From a checkpoint of a small transformer trained on Wikipedia.
Architecture: LayerNorm before each block, learned positions, biases, tied embeddings.
Training: a variant of Adam for these matrices, 309M tokens, 9427 steps.
MLP neurons of a small language model. Each row is named by its layer, matrix (down: output weights) and neuron, and shows model dimensions 48-143. Each number is 128 + 32 x the weight over its row's rms, rounded and kept within 0 to 255. Numbers have three digits each.
A block is one neuron, or neurons of one layer that tend to fire together. Before each block is what it responds to, as a language model described it from the Wikipedia text at the highest values.

Description: Mid-name continuation tokens. Tokens inside predictable multi-token phrases, such as climate-table pipes, infobox fields ("Years:", "Doctoral advisor"), "St." and word-pieces of proper names.
L7.down59:206111156127065127078104145204113139098106196125145112193135110141139151088137145113116153163118111119140149077084169127163156164141137130122169149157080143188194139100157099150088104142128152133107072095118120139101090098084126149172123125039082211103103134099080164105122117130106110101
L7.down69:155177119116199089186169159159098129105116124115143142141119147053136109095106164123097123146140071177102109140114099170133140159098167112171119143121155159133124169103140096157065078140129191110108070131107121154097189106080118131187179127097120118109175086106114142120101130138115127090
L7.down127:109130143127060169151113133184107153126133157049130078144095133098199141136151190088172185114089131087131097154147146141128192091083181105156182127136161144149198119109134126124090174163057091150144122164148180079120106085154108147125159178166135118123160069081166137056185076116131135109
L7.down565:145200145116187156080125155134132140121149091105122111134057162107103138176123089133090106058118156153128125129102156170127172182153115143126103140115153051103123134110142183130138111114153139076093146089105212135155123088151062140154137135174151106143128124126085157130109091161043134129
L7.down627:129143094142111161131171081116132159126092161117129120111131088124090134125099074131157134154060122093174089153146140194138192144152165128062146102104157068101150075114134068098170114172121046141135143143111197072115142127090108141108125104098133079138118116114101124121107165225136137150
L7.down962:154135140143164073091136122179141129174106166133123124170204127169124114177176096141124109128146110096093145118106187147112063102127163133171125105108140087117123062093149154104195133130137109100165104139099155157124148154124111114091115135165122127130120157124088154137139145137123085164
L7.down988:131171146088176098145176111139217119116112148049063130141147127171145133160148100073111127150088147101156127163156130129135169123084133107118105114105091095122138115171128125142110113098122117185129125121083137084124169186105098130107099217139157149145175153067078065190136139179171126135
L7.down1229:084089135136054105087134107172142176100115093089165144165119106116118147132145121129106209112145177119210166145130172151131135126124146045208155134129142105101147123095140100129101130109076100098149141056073127128089147158122112075157120115124190139166046136074117120164155131088100149175
L7.down1309:109086193196155104147154113177137109125158056126098062069174185125061150138103083089171092107106125088104094121089096127073116153160177140129128107156070120109136130158098098187122168137151131119156110147120107127095080171132094120167139147063134137140146182135082145105152173111088142119
L7.down1348:134122113177091175125146103092127113117136149142096140053173105100108100107095113142178122109144161145126050128125131128150075161104167113191164125094212127166124104133143136043132135090125161198162113134143141126135121118125112097103115100162117099145183089110165072173094136097119107117
L7.down1370:200151090146113149140066088116115123147117084094119088195143133136128156132089149092125134103137141118179135150085143153149137114171180145144078100128121093148131162148084100138216152106144141128138120133107138105121139074133143174162108038116143139027140154102036104108108096135070131142
L7.down1401:133129121175130130138111110101116126108143112059047072119133140142126195113093106073153201131117123164125118128112121126103151107076113201118147157179120134109114165104123081143197140185091063182127078133105164134118133191110116212124091103123115137213096129181169132094133169142132174168
L7.down1537:170161112118139105170123116105105125188160150129152137088100121124131140102145156081140147115127203110160159177117169120104133164111156161158160142158153136102162083110164181121125142108098128124167135145134177138068122141148079113100134064120168169089090176141153104135105080195118137135
L7.down1610:136090126110102137094160179122104169093093156134124171155137148148113104116140143129139161165121158085046201115147109103147161129144146067197152136149203069168125105092135129106129154106166043078085121137055099155137087111131075078166121190184149137127159177107166084077120136111220186152
L7.down1816:134119160133114127120135059122115127133113164151126137105170137140126114124112142161119078044119141148058137171134140164094179115105091056090166152132128120062162217139117181137180063162077151061117133148180140132096124141103132135131130121100166131129121162068130173177149138150181124108
L7.down1856:112177126057125147083103146101112155084160085144120130100097148111114160138057211144129151086174091074123149080129095143145210158139103148138101136062123077179132127123151132153104146084131146148122135113103113168130172116142169128122107074147168096111074140086122150141107113104153158081

Description: Article "an" and vowel openers. Fires on the article "an" after prepositions or verbs (to an audience, is an American), plus word-initial pieces like Ex, En, An, b.
L5.down154:163120129125097110085161151139150133124140106139120130142056170187113131202190065112167144109088103086116122103092154097156148191106080114095187152124130087135122123100165135112136128105117138137146156116127194147126090141139110042159147109159154157103094149132178144121136123121052131086
L5.down755:153110149080125133134155156158099165131090146147098155087075154141103169143214063138082166159164127070165143107039156105140210123106042076148172112112091118162180115079120143180148100118155096066154163148095176102143138141149146066086081133128131163153116176137079061139178108143089118123
L5.down1370:144150188080114086075133083122108124114141116173155101154104129143100129149132099094142123122122143114132070109091169113106154175128075129051134166090147121151149129116146208128134125077085155170121099097106133132131153107104169170156152165120100132141168093119105107153085151132108112109
L5.down1504:108075126119106105087174141075080173115108125134090105079115160154064136137129130183156116110135133099150100170122190136109105143128135107135077152134154143083116156103101192125130139104124132113087083194077125171192162133148139158126138117107195076125132167157100131050114135125099116154

Description: Word-initial split fragments. The first sub-piece of a word split into several tokens, like b in bend or borrowed and th in threat, plus a lone space before a number.
L7.down183:131148154159128180107109188064140141121077116204124095117187099135138117140090099127074107144140154171121121106086116097162143172100109094103152120115188174158138161110155120102144078140126132135126083112153174109073120154142127098105155146106203155128142117089112141092122125169123139085
L7.down270:158124158147105162086125181153132116189117083172115121179209151159126071106167163097119148077136129094186153100151127058134101091152092076094099128115101079097148089133096106106136110128121160032153102075102124136130163132103110113162117138116100101159133138116154079198154159106156120143
L7.down375:165103121125078158132209140110106221052083170124120126130100159137094083155115161112116108146106117133083131154112165115122101171099122111087130146122098151144129139116131194138153144168105161115102131100059136167154098144124089135188076100102086115135136111108139100066161158137125090077
L7.down406:117127144136110171122136124037149139177127062117131152145200134144174043123117106078107101134121165141165129122085144092154098130097051097111149129141138137142139095101157133099079089119143114101107144127132137121131157106128109114056181155120112122174099145163095101112129160125138061154
L7.down460:079118151206105070125075180119095139137116084145089175138131111173159146136085138136144065120135142106126147146153155108148108165097110065124104101123137116117119120148118133113118112079095146122139110166157198111132089167121165137121123126096086133146154171155167135116153142160141194104
L7.down471:099177131167146077078154097134102175120213093111090105116164062174183150073134097094123111082108162121112117165131059187107097131100105143059051104145149120178153120132122138120106142139077170113141115132118146122158164087139101120111136136125105187142126145132103160119122151141100158181
L7.down603:134078123136135136183190088108120163169094182127127148168141181104159152123166092155087074108159121164140178125182145148194136168111075142127100127083121144154136123079134179146084114084073165121135158099130109084132138129121147083144105130070113113096133127164112125132129119127176153038
L7.down804:063095103114165174112103141167219133171125081160105085151143107162124132104134113157145114125157137085107226163192102135080144086155140125164130089116142114107075099136112109143118128178129170082178143132098107138138136118091093120122111165142136100116090065103122136144122103170112095135
L7.down808:145075145109120176062182131152136111120087159116122142117171111159089131148138177145135128159098083142168173125146118063168143085146166092168126069134143098147155136129071078104071156111155178054136095116132109135130102126159153151097146161123121114119119157069089143102126139191122163126
L7.down816:148144142091086083153117121149096201131156116111118170115169144147153131091131113110214195153077118121045109161146043087077127162082115053087147098149103168087112181106093112131088112157094159142106121172141094155123088098098137134128177146152163171132135141051182084167171146128147154111
L7.down1017:158077097113154066075148132124153135153101187100127096131149160096152136130163125153174096068141088104137170122147147100148124085113174144128159088125127095116127127123193144164154166065111142139154116088099135157108078152038127093096099158123133111097107093161066094178053128069086099157
L7.down1321:104136131148155150145161149125112164155049139102101092167153109116113171125077152137112168131106139115123158130156135113146175124101116088137138130096173072129068131101113140108139128072116134162159103116106163126138108146117123176124120140091175149134132191123158108095099124089151109138
L7.down1421:057132146163050106129166169124146090153142091150186128128100107119167160142118098153147172120122185165090170128090122098096091128135154121140144132124077111197119167173108124133069146090138126100121149129158129150131084137134142127153098125110033125128125068142172152124123059117177157074
L7.down1535:108167117135142099123153145065172105126141124122139103178141139110153194125148128117155078100124124174165134130133130084142142110166104133143131131121138130177164110158107076118108127093144101101155143156048038095080125145118175081119132176128137154120167146132141185167088078112182161165
L7.down1746:103136121119055156095118182148088116114141038167061112115080102133126105082137077168043062078119102141129086117094178144143096098134195181166177121094171131131143200096107110112160114100161146137139102099122156061165124121117091062197149132166161123167147094118168153095095116158119138087
L7.down1785:110127137150162133136076104216097134140107137132151127093155143120080127139132094132170177108121188123142143168117121109122144179127107155173081129114134188122094181089104092112113132131174115140179088115206143109097146117109192139161140108150148097122158101111126110120123095111111185176

Description: Conjunctions joining paired words. Mostly "and" or commas linking two adjectives or verbs (useful and effective, arrested and gaoled), plus intensifiers like most, very and extremely, and first word pieces.
L9.down1748:142129114117179069126180139175148112097177094086125173116115126158140135112078115084144126099097083134169097158075111111167154081156127154146098103178087133145123137168102084110174128131114141104146168198199159158131071121093118164140094106113097082117174179165106134173141138200134169128

Description: Infobox field labels. Field-name tokens in infobox-style key–value lists and table headers, usually after "- " or "|" and just before a colon, such as Length, Class, Area code, Turnout.
L5.down547:167170142088076168094175136145128148156107186140155145153153087094192109160172192143124100098145144046140142100129122154172069168162174095194102112096165127137110045154173157111070064093167131134123150100124175151172132093116104094122133148134143102139131157176068132109103078156127118097
L5.down905:144113141174056165110169191145044179167113099100157096099147122062164109090115126110112153137096117074131120145122101137099156123181135148219148113093130157127157081079157186183095115122112126111121147135176120125159132121163124150132192040146105142077145160136089099115164081126104177112
L5.down964:135169083149091158089117146187191146207107168149119183147176104075114159090212169138096095170161129047132107112130111118180095135136127137161189127110107158078118081110114124092162141116091153176183103152088140170154148150116155127147161184081164105093190122105107118129157106136124115148
L5.down1557:129110161127120132082106167136144127160126115147097110063140104184166166185138169129162101151132159123166152191168144128150084107097211109148098102137145192119097085129135141134112105066147143113177120148091155188131162094161157072149182142128129118146094162096161082098160113104121151140